python train.py --num_hidden_layers=16 --norm_place="pre" --optimizer="muon_variant" --schedule="wsd"
MLP neurons of a small language model. Each row is named by its layer, matrix (gate and up: input weights; down: output weights) and neuron, and shows model dimensions 32-127. Each number is 500 + 40 x the weight over its row's rms, rounded and kept within 0 to 999. Numbers have three digits each. A neuron's up and down rows have the sign that makes its largest values positive.
After each neuron's rows, "raises" lists the tokens whose logits its output raises most directly, leaving later layers aside; "fires on" lists the tokens most often at its 100 highest values on Wikipedia text that the model never trained on. A number after a token or word is its count.

L12.gate218:483497402469521528538512516438531470561539516472544516447501521560514424500511493482535469449501497494424493533567489482530493516532436443498463550458474474480522481515452437546515510486454523454455494498580519484625526454506471479557426479487506487489476543471484542471454524486473495461
L12.up218:518517448502478551544537468421548498610588512499505553526497544518547450542531612503516536461526445485461481463622462484489473503578498476514483529492465528504474531503507408496484433605472583500473518516557523603588481463493508418485482498464525527532438482540499518502511497548491424479
L12.down218:496493464452525519486476469405483509408533476571469541459484527466554506539516551439553485516525542524483447516510487444537476432508516535534493504536506433507578542539476506508580486475546476464458469509469504474515535476531536525528507463503536496578565534492533427467474507417482550563
raises: "and ", "and", "among ", "as ", "but "
fires on: ", " 31, "; " 19, "), " 10, "); " 5, "ated " 5, "in " 5

L8.gate13:595556499535552544485484513529514469510575518466469483560478505471491513531503489499503491461533490558494462489500456542510456463549425524452524412428480515541484461469588417570540448491494514516549532427567491522510541514477518534500484558453462523441518485504536495535521561498503511507
L8.up13:533568440546515484439543490513532496544599507472487445497538531482435528470470497453482536496502497521549502530549463466453509494473407573483503441443501494520478479440549453508480489501504555552483471440537459517499528464494513504522518509502540469459460482564510516472541502565486544405
L8.down13:539455473525546536457553515504522497464525440461516495437487490534548548529516461530539492469506537482460483525527533470519454515495453542510519441469602518451482531497520459518482468472478568427519447499551490508472449439520478464533532499493487505461523495517456462490590575594491528537
raises: "= ", "Studio ", "- ", "Location", "Personal "
fires on: "==" 78, "===" 11, "\n" 6

L5.gate175:523487528509541563497447459486549495573552440504498510551516503578520584515476492525457502417477507505498494490521536468427504468519518471565530522460464515509465399505459512438448502520474437481550456402420498535453585498529595513507452545526555489520549481501508500540481441491468496541
L5.up175:559523499467445533512513477489525463404570495492498492541499486483514583484452481559431554399545409521522505493574525525484505455543438521566483543538525512553409538423469493558534479468554480565549477479494438505509546463449536529556520532443481394481458561559523488494437522518452493477
L5.down175:617516495520538452488475534513474493525543493526536528453496512491442566484428514529464483439504484528479500531528471467478449539600490480505506575506480510462541494477421536521449535517527446475493443397493390469486533518495514453498496475480507497551555481491561472564459452442490474578
raises: "well ", "part ", "an ", "a ", "opposed "
fires on: "as " 75, "As " 23

L8.gate930:534422521514490525511469450509563496512545505515520510473506485509542486468484473469485514378469546476456491503473650409502501518493520556527512500498480574483563526502494539561480447504490547554522518488461520512427534504500531499512497563528473455550491413515465507524468535487547513585
L8.up930:563493553476482479451461538447503514457523513449502545520522491557455428471521475497542499414505518464464507550478607523538487475473491501518528541502550512447517585480514531556458491454459558581490535533482520450481487482586527463516502441460526498571533539441435460424495467509488505581
L8.down930:490539449536517490485440482441429493451558572560549526493465574572464526461557497484590494464483437445444520534498574584531435508456440467569536492478527545529511528570452486525580423515499497449547557501542497529492402578540515494552474483522497433533529471545515538470503553410500485505
raises: "issu", "this", "being ", "losing ", "compil"
fires on: "for " 24, "to " 17, "in " 14, "of " 13, "Despite " 8, "by " 7

L13.gate1009:458533526458493508561510469556467475412584499494539510464512439477480518502454545569567543525471573505407525477571466517558521540463559487490516493464431467436545438432540449459484551487492479487514494550537554509536545526457527523441480492509537439525532465501409572499514549448469437483
L13.up1009:517523595493518424558446492566470530417511547394498486553449422511541535560472584499516526504473590450406491490576537432474458462513506491429474562497460506520494538515550516479555423494477563518485554457545535619556521495467522502439529479517478499505580466451442519488501462526458483405
L13.down1009:570528545466486539509570421499504463457453488453491484464442510478523430519477523500522525536520538547488500492471499509522462452452531543487549497459479480471527503447490541474501483458511550468450464478480573539497493548427535487434531523493465518447533583566504519463556551465488512450
raises: "most ", "best ", "oldest ", "best", "largest "
fires on: "the " 39, "-" 8, "ter" 4

L5.gate354:453487527507496495536486439527487451495462482484461447475522515496569588513539449503539447507438499558473497542551520495452531538521519538461535490445533510536501506580489443449483587496509429499502462438496526499530556563543506461486515487523533499441452456547552493555469451491449486547
L5.up354:483512557506519546503508510535601491502462520438543520567496475490558511530481497462510468474553432489510505507514532507552482550475521488557581443490459501532476457567519478442539481531485540474458574511426471540474597471476456520446517448478483542451491415545531528503498447493498488529
L5.down354:530548498494498502375510461542507529470477490588467393471482446564512539515528462464473498522547457524500537428478495477456565509527546568596485504571507434518513495527532434504488549440474438489509529515553495515451470538502518468473523474450550504439463437506542513450502441549526436491
raises: "we ", "you ", "inspiration ", "point ", "ber "
fires on: "what " 11, "where " 11, "how " 10, "which " 7, "way " 7, "bring " 6

L11.gate965:524452464466520545475493438608448525482462473473509453475503477518515447462550412435486463551408521423513518513516508523543504494458464493532393491504522509530520531510558492481469516501494544565553532516505468478498475488514531453548580534596446504545520472559532490500379498471543497526
L11.up965:539520461528538509498606515453481529529528527535509501473472582530463514460524452452460480483475542533507467584469558562521479434470537552524458568496523503488529467479479523517551493567445559500493538556480480517449515473544463461550456473529481493504506481556473543482451452460504501534
L11.down965:474489567482442524620490487509585476533537508417511532506472494493466530508430502492598470560531407451517550429512496489421518523435483475476516517499525512496494580531553471512450562461463459512509446495523470508605489618482501484494471544482495543530533511419469439526491523478445441539
raises: "their ", "its ", "his ", "her ", "its"
fires on: "for " 25, "in " 11, "to " 9, "of " 7, "with " 5

L2.gate266:523474414531427525504524461535487460487418485520441513500473483465538522607528472542483541585550512464550436502445524464510451420548561510524492497505522529548520570556495522474520548574530478467506517514449565495501552490511513516524471555509513519478596529584505484470547536488548522507
L2.up266:457453422525417455521535515519523471567455545515474542541470470521489511597535540542466532491502515520543466479492516507514451472568559461532554529562538575533515533536479530488521495517438461539483521522421560509487545516483549527491501568558511535475581584541482484447507527500552517523
L2.down266:541448478507527430493504503466451462506422465526494472570480492481529529487554523516510593577527436499511411471497533433494523415568476533462484511530476487513465463525519475431533544530477467509543487457527437493495463460505422506527448479492481480482521524474514530497537564465532545536
raises: "202", "201", "addition", "196", "199"
fires on: ", " 94

L12.gate966:489514507501474479494484414451507524545510478469547567486442490519502514511583485502505463489548422488439500477536563467504515451507497524538462542544443510524593559471550534502511486542538519488548534444473568486439491520524484412544479538570551491564466466433422496534525422532479508537
L12.up966:576456428537417462537509506475513519502541490529577519499453469534470483431420450445475523527460566493513474541519637444439524497513499406496484567517478559523521456527505483546554498467569487538460504543548517490456416518504522482467512534526526476513499517517512503458457497482490534573
L12.down966:514498523507474496524493490473521535496465484520514450472428545482529510528460529511466471557424475496495506480534473485447568474458565487518428420510479534536467533493512511487478426464467483448484536512506423546499544498500474519551423500530527445443452494508475436461453484483533558585
raises: "whom ", "which ", "whose ", "which", "behalf "
fires on: "in " 52, "of " 25, "for " 6

L13.gate874:512493501527450516547447476523504426542486451465550518519485452517471496537547506513563419492515521577488578455441535512510437491565488493436559543452492533555525501486545500504511469544434505483510530481501470478477463438489533532498590504528515509555507456514482546459500551515509477415
L13.up874:518471540500381610487437480540479462541477535517495497517502453460473506549516472548484493534555512495508466508445423489499537478525520495496515531502522473482554492528543499557494447483500493495466511535566458452465529436511535420522530529579516504480498504529515575510490502517509530465
L13.down874:516465503456468519529467552465514510495452556487432498502503507596433470454463479429545535533483440528533495532538523489471495517490479587489493466503502536535646517466464588511575567546522446416533526537504496540443486521434504505469460551458430550539444532516515521558460545462472551518
raises: ". ", ".", ".) ", "centre", "release"
fires on: "No" 18, "c" 15, "ca" 11, "Jr" 8, "Vol" 7, "d" 5

L13.gate134:467468462501528488503490578464541485489504522514532521484507568567486509426453368600485558501486525488482449479422399451462398500469416415522506539540465519478460514515433414512469493493519442509568546534463521443471544532428502420466510487497466495445404485486523498517461500442479510466
L13.up134:475444442531451457511516520486525481487519495523614502492520468509585512516507446455543488579534489524475548496461497457502436543515493504502433516541492502450512520482466438501418583538479492496586527466562530478522489508439500491503485508511521495566496484466531516523472466450495516500
L13.down134:494511449466521370516503520460577529553568605431620518507402537541455533460488485418527435488486441515510499453434517537504461506508522494542492508521560486425472512502494461462427512543567499485478488497520467493464505511493520570483431579482485518506506511503465509472557579460496481526
raises: "sides ", "back ", "ca", "rear ", "end"
fires on: "the " 51, "and " 7, "of " 4, ", " 4

L11.gate150:527512471430528525506461509519579445406486573474500520480535463486449490489410431487429481527477502493504557512539409497478482515492546511494414494488468471466487567524511522474574499492511569463520476464524467529437501464500505520519498472534417466537564537363520491499502502521450493465
L11.up150:467408523455478519495470518521558462509435495455494484441525519491442496485559501405566473559506519475502517486460453500462525476452502489488506572527465559548526573523477535478557535517496523465462520444478520511415453480512495544490509457481477512556555455521495596529501486577390544437
L11.down150:571526553435495541570459512538476481480492492456502494473462505491466466582491531620532556463475551487422524496500479508511474462464525490557453440475470465459461514462527506497577509480514538483502466525538474511525489566459493487523528482491523414490456530517500474471496508518507427494
raises: "first ", "largest ", "birth", "oldest ", "most "
fires on: "the " 90

L13.gate237:505493478539538506530509492493469505529562483462575475474502534465496458537479437495537575475501486464566491579470527536508505518462486501482482499473485454488494489556507475490520512520474501486439559491555520530465425523547477404531466508459483550532455426539477500539535554554528438532
L13.up237:635411506498529493485478474503479479489526446424564459483506495453490499498531454522506539514468477452585487482469493500501569533545416554484553499453478511510489521481493570494485529549489542540488497451451440492451462546523499478432482605410484500421500511549464564482482546516598518509
L13.down237:458505521441519562454481546628523505491551471489460461456561475541514508465479557494510520485490531524544531455489497496497504489491569473468523501437531583518448540501488404518544471466560522364448566473526530546549533528502543408527521482510485402551495495511492534461521576481521486518
raises: "about ", "over ", "most ", "least ", "all "
fires on: "with " 16, "of " 16, "$" 13, "at " 9, "over " 7

L11.gate329:487435575564495480535479481488515418534520493511509510474433471489471499510475457529520495530526491538538517522535467533494587369498513447551389567580516517540471519534517520557528477491492482483493518516496490383565518484558482463522467496566493499544548521536473483534431517508513469554
L11.up329:531453468524472506481442530546561519497471560526555491576475472455512543505494475502552484518492483502512504482512446502483560458454517526532445509511482520540509552481427536532497504479511519522470427500472486502499516570554488452517390568553524480435525593510557453506539437524509524561
L11.down329:494529505496546548489508484492525596546524527476552500488457428505533507519450486485471485485496581512511435535438525450488471528539533544531424460493551518466466491475533517513506503540538508429465485460495481558460501476505529422500528427406545550468543483499462451496501476450604559595
raises: "which ", "whom ", "which", "whose ", "who "
fires on: "of " 25, "announced " 12, "after " 7, "stating " 4, "revealed " 4

L11.gate100:491478499537450480454527487515505462516523492514529546486480493532461429482438525503562505578432531508476514450504521495509412481432551461501493560512472479554513481414527554479511530505489509466535523447553485506531483543456490543525513452581511574522574485519491475539510537486500474509
L11.up100:457485439541493522416528521527472486546503447469479485530524546496507524509513510431476483461526552512475515521439428504462488546571519474519471516490494490536504531544471533513479504413525522483496559586488502511434523533458583529541468495487467573446556465517466507522423523541498502470
L11.down100:535469504456496512502519458523497540448509533441511499540508576542458584461503463527449507455539520542539534462515547550549493545502505582482587438510513423508425484523470410492496545525485400470473437476536483556527479508506525426446474479523495503499476505503531492482471493508524532491
raises: "and ", "with ", "And ", "so ", "up "
fires on: ", " 95

L13.gate788:556472430509553490444544547471378518564520555484499495458432507511467431577547503479567510511432465547486455504467502521481461455494497551551504468536477550475522464491526469513540588488511502495530495474484440462427521509534590575534484489524484540520479498586529479511497522539554473481
L13.up788:573493488445512478488558536449561512478458519477477460453521482516449410562444416493504472567565481556565486490546459500499463528492521540513518478517530517522484475527480475471501442507519471470504466512560467443550500467433482481550483557510513599479453507527491518463453448477538478472
L13.down788:559507517549482453458527497541481534516499510484494528482544480517541455514500555541505429568484558426499482534439579540556436470550501546451513500435536469490477480478459539537480526540522475452487409479510491463488486457493472502491594465523549550570561508512461564451521470473449473496
raises: "vocals", "backing ", "flu", "electric ", "double "
fires on: "and " 18, ", " 17, "for " 13, "on " 6, "(" 4

L11.gate61:575504519532554464564530516533515508530506448534523447567439465514506491516459533487544474507521515481504500472520476555503538519558449443549467554484523528451480576561532506594534589451510482492517511504474499557447451520538486446514517505499548470537442543529401490496537424554563575493
L11.up61:510478496535493487541443538591534507498515502527453606489580453428519434455473492511527455509495473482479484509544479504485508538500534438469447553458530472495425477537518483539483521440465471502505518491511450573456517518514460470478647578557449534500504569471484535511465423524517529509
L11.down61:502534427487475532570554479513515470485553501535569456593528492463531546484459449482575517469411488509530496493558488500461439531514468469556528477552571506411406509520466461505503457457521512530470554455444425491470424544502485502541508555544465497465512473482430496489502481480510538520
raises: "L ", "W ", "V ", "T ", "D "
fires on: "| " 73, ") " 10, "1" 7

L7.gate376:520512496512457554454488466483476433542457525496575486549517565519508580552475535505490413439477509494484524456546570585592566484580449421487540575436500468545549536493535558469556503523507464525536517429405502457497521506439548459429486508550540587474457455474454534497505539525511448500
L7.up376:543569490538468501598518450586565533548516537539513512618518561452468470580502503507497462485519473551465561513473508542521496467596508479471511452500552431538583490500488510466553470503470506537514487517484481520478452518495490471516529497493495508508438586482485581450470536554537467485
L7.down376:498502483423553468505535441524463478533473496507533388519493486508486477491501581527549554536525490466530533496539472473479502463538503493509460492591489522482465512428452479467543498414536544479490487528484488555416505493575495487517476466525485481498499489488540527457525479529505518471
raises: "in ", "at ", "(", "on ", "to "
fires on: "round " 17, "(" 14, ", " 14, "round" 13, "finals " 6, "year" 5

L13.gate638:484570476530585492503514531491537503475474534476563581571537454535503453534454460472548550506564554479408529516491470468473528537535597474537450471524561522560480482430440532490441513543482533554481563497542543499481566462523538560543483441463530498524453503474522543531528528471532439593
L13.up638:466533557457493549503538498464538498578490524469556528483538480524510470520478509555482524456508530502566481565496476504499595494525480435462490516516520484526460496413449486490490524456537507523590551517500527551496514461518563512512592497523511463539574509514521507625497495514488443494
L13.down638:495484554475527455490499527501451448408541539560484447540483497524450481474505481446452542422493522504506592526568528471489462505525563423515543497543457509467517545380463522489439436554523447501478518530527503542540494489419506568516534463515503483449555524472502541518544526509523497553
raises: "U", "US ", "US", "world ", "USA"
fires on: "the " 80, "In" 6

L13.gate956:454426435524533486470561510491524445451443496424488478453505512608541473489491458532561454533513469462442480494504534502452513495530519448492518536554498547475471505455459482476458462537541568514581552479524491451443553488458571527536509558409566452491466553499484464508545469473489564554
L13.up956:474407448543449471530492589479564461516483515553506583525509548481493447467466447464559538533505400485537516414526547504450396512534465427528503534479587519498474448482495511540411494541609495566537547521407506514410555430474520497484543506457504521474513479497488542565531505497546548509
L13.down956:586418490516461499464503520514549442473539493561428521520463502521443534460523540465515507564458437535513456486492502431510514459442505513594431522517384474498571480506444492497497497578554471540452492472512534473501531474532488515477562454506482550511475499473495538515493522471482579492
raises: "left", "left ", "south", "east", "right"
fires on: "the " 34, "-" 9, "to " 8, "and " 8, ", " 6, "with " 6

L13.gate595:492517548498487516493447530492408474543452521501489539508420505491519518540467597442540556535565465488492490436460491504501564510443478508525497481480509558521504577514519489488538482564533490487489523445454515463510526517459442490508474546482539490538548501455526502430555508554531536492
L13.up595:480562456435493526538465511520489541560456554456515556427495508498515486500543508529436506517438478489504484478534507545473550452481502413418411533511449622470527498495605508511568518549517526421578518550441505466514508550527512564509473512496520517465449553544455505502553523523528451477
L13.down595:548428526515518555524482516507492564522488520525493539590612484555536406524497512483455449510534478467538490485517538422417577534515414549436532495519457536522468531532498424536486479404548535417498487547400504473510464498456460487541508453512510501526539477446517510418524465485480486507
raises: "fall ", "October ", "memory ", "June ", "March "
fires on: "In " 49, "in " 31, "of " 7

L8.gate317:478431484561482529586451466504482502456487488489464547442519466533488456485507464497551568471462529474535534514592468545576513497549497487533587485484436534509465452530489472542523550543513480529500510538517504492515510520457566551509467497550521492494592520458478475509499456481489527480
L8.up317:557499478511434572546516465471557516508467425546519478477445513533476494548506468513458545522537496447475419599484536462481440455566504479485558534553512497561454450550479581471494556511511507394509495481498483549501506494497529437452463507516500572489451437499490520506548453531428508564
L8.down317:515626486552529463497536522548491485523526502498464562557500528565527498472465471484519444445537502505531565423445484558597591544486591502515564482543512501510513514557541485571481533495511416512522531473567505498516545519484553488586476535473565529461492498568530450495512456538486552461
raises: "she ", "it ", "he ", "She ", "they "
fires on: ", " 47, "the " 15, "The " 15, "of " 6, "in " 4

L5.gate18:496490583482457526520502485433569537470468584444453569428491566453447509460516456549435497462525551502488558560501539485511564458483485498527517474516499491526505545503571548511520475531550557515434572490520561552471503532470570537460551586481526533456480517508486493525497475578484486508
L5.up18:530466536488522565543536540490505469500508512535511521479486545499520462490502488420488468470518567533476530564529443490467552539489419531476470532560467498515519545556480538513443505561515520487456445509525438540511459481480457416472496560497531520502492566426484520580496507510515450481
L5.down18:543493494498471610501523498472517542455495458500532494531475564463491522446565458530489581529551500516484536527491508442489541553502552513489451471491535524456470529485580480509515560628576513374525487463516577493496472532525466516474512479511487456457424523464545460530511535584511430461
raises: "own ", "own", "father", "family", "opp"
fires on: "its " 50, "her " 25, "their " 11, "our " 4

L8.gate837:519406565489488545574509509427484513462465480529571457489462478523480438480427476490588468487480493483477490561513488535528471493580468489524549575578457523510489393544505465524522538528522501464480531475549483534493393478458598482502441549508478557439499549524488496530550486491483522537
L8.up837:502479503507482617547507473437479495536445487501527525513507570434513444504500483431484482438478411533450412484516488490443480521545421471467575521555475502526446462515470555469460516556503437449500518501456492505409543494464484484461492443555544553452526477599501447498446449531495478528
L8.down837:506484526499479543445485505554432523451498488545538500480509465557512473511481464520471430511522436514550529553529465491582515518491522508499579511533480499526496530603537460552493521499498479474474512506517492457565495509553479565528480490507556573424526482491491474522545487425502552556
raises: "it ", "she ", "there ", "we ", "they "
fires on: ", " 90

L11.gate200:556520535488524515518500477551512534455484523507498496517549506517500512503499511434467436445539510504531518537526477447468535489456470515463520502603503484489433513522570444460423496510493484579435526499543540435559504451514519564456516520461462478470519486523485449458526512463447509444
L11.up200:580539510499490442526517481501555555467558511500540485506581549512496554442462501456497505552553454490521509482571511496480537519484395514449551460566517466484408467603601429520489539563475494558447518504458535525543513420505497596474526477448429434516495508487517495375495474485522502467
L11.down200:487511545504528537527536498510525441533536477512430510502479517483518569522566494485524525544495539511529486559471502538442505488515527527463460438424565523411539553541533397516556463513509545561498490463435533476427507466495538549569563560487463425494518489476552553435435521470491488519
raises: "and ", "or ", "and", "& ", ", "
fires on: ", " 56, ") " 5

L8.gate634:491550457538483481512491516497540442527492559499505544495488543487492499484475529471456516378509478529531549484475553471557479472496542469507575553513507436519508422545501475460445518480487542555494486510563553492544585442485521450459563485436522509513489516558449584491479516465453517489
L8.up634:520510512526545531505445495501468489486558560524499456553536523485550469482472386495477435453451510482448559497552538496442527519444519529487493533499381498540492501534446479465581544537432465553596501497498502492445454453532472535489494440553538520494470442510472516469464485433489536467
L8.down634:537523518504544475420473533581438478399523517510451505512541438486488525571443475603531460513566494488520461515503391423524516629528532524558486484507484592523511457551479576500495516460577450513505451479497466473521521476535620481534518458499464491589468527563460505544530450462477514535
raises: "well ", "they ", "follows", "late ", "well"
fires on: "as " 65, "As " 25, "when " 5

L13.gate486:452457523458482573510557501473477553497479456431491583557402487473541533531528471503527478646550495575474529527466506464538485431494492456427534556507513440477576607534470474524554555502450478461477541459531445455432490500496500455512530477506484454568515526541480501537529495442499556450
L13.up486:525507454496549467566486504588518538595434462430564561494449474485498455509532449476509516530469538539452533500513537463492550430606544483417433457442504507432543525494615482482473567543523520576537458595578471538538505481455490504488557447528484510541502535522531528476528413450476430529
L13.down486:529504448381448508459471449476495550495531536569486500488474527486495508542477519421537518540508551552406564523472481432508473506557436528459563551458517458563561499529462466531479533534540494511457573496418435489558517534545573451432549463473515532513450498458513490572456541542429451512
raises: ".) ", ". ", ".", "., ", ".\" "
fires on: "S" 15, "C" 10, "t" 9, "e" 6, "ca" 6, "A" 5

L2.gate563:433477500476522491492518504515532464542444489477465489498469508532543486498517435477537549478498470495528518471486570455461489458564427450539519484504513485504477496496493499491491504521368456487543527563505466607479564478559529529460519466464513475486446491437539458536511476519555486536
L2.up563:483510438520458571488531531505396474554517464494484535485480432535537454437484503472487503495542440600471468468507487496520425464572502482500510566461508450475499474551484513452517438456472556516530535476471498511521467535606511487454512460473496538472524478418542438469552499483557455482
L2.down563:509499423479474517465521487497479472499471448449553504522582526498448496482500539494479522492535462578498444486480535509492446469546476505518461519521514494464497510476483509473473521532423494499522476442493454563475500525634564472441492463477539514491459494465529481535473502519555442526
raises: "ests", "medi", "im ", "pol", "personal "
fires on: "Inter" 19, "inter" 17, "Qu" 12, "trans" 11, "Mid" 9, "Gu" 9

L11.gate193:511463526566526500533444551489470506471503401499519567553526490496487434417469491542488521550515611469545452515541406396498557434496486504462494556541437525545507528456569499530515498519515538410533492517499463482471566425514459510444536541525518544457518465531496448527496452496553620518
L11.up193:578444489522467535556444460448513479448485455448519532533514470492498515531447493491426502528520515528530457522477496396470546452497474487461451515524489500503446595441509448556553474447578561437490524468465549548471517504437453480527534569486474501530530434455461529528510455537536497560
L11.down193:478509536524463471540504509461509498517508484531518516566496576488512493511463528496490526591507482530587497499486565491455495489497489516468477464592449519475489509546550457513455468473543533438505522486471531457502519495517516527490472480446531509592489480495512455434428502578558503549
raises: "memory ", "con", "place ", "part", "accord"
fires on: "in " 92, "In " 8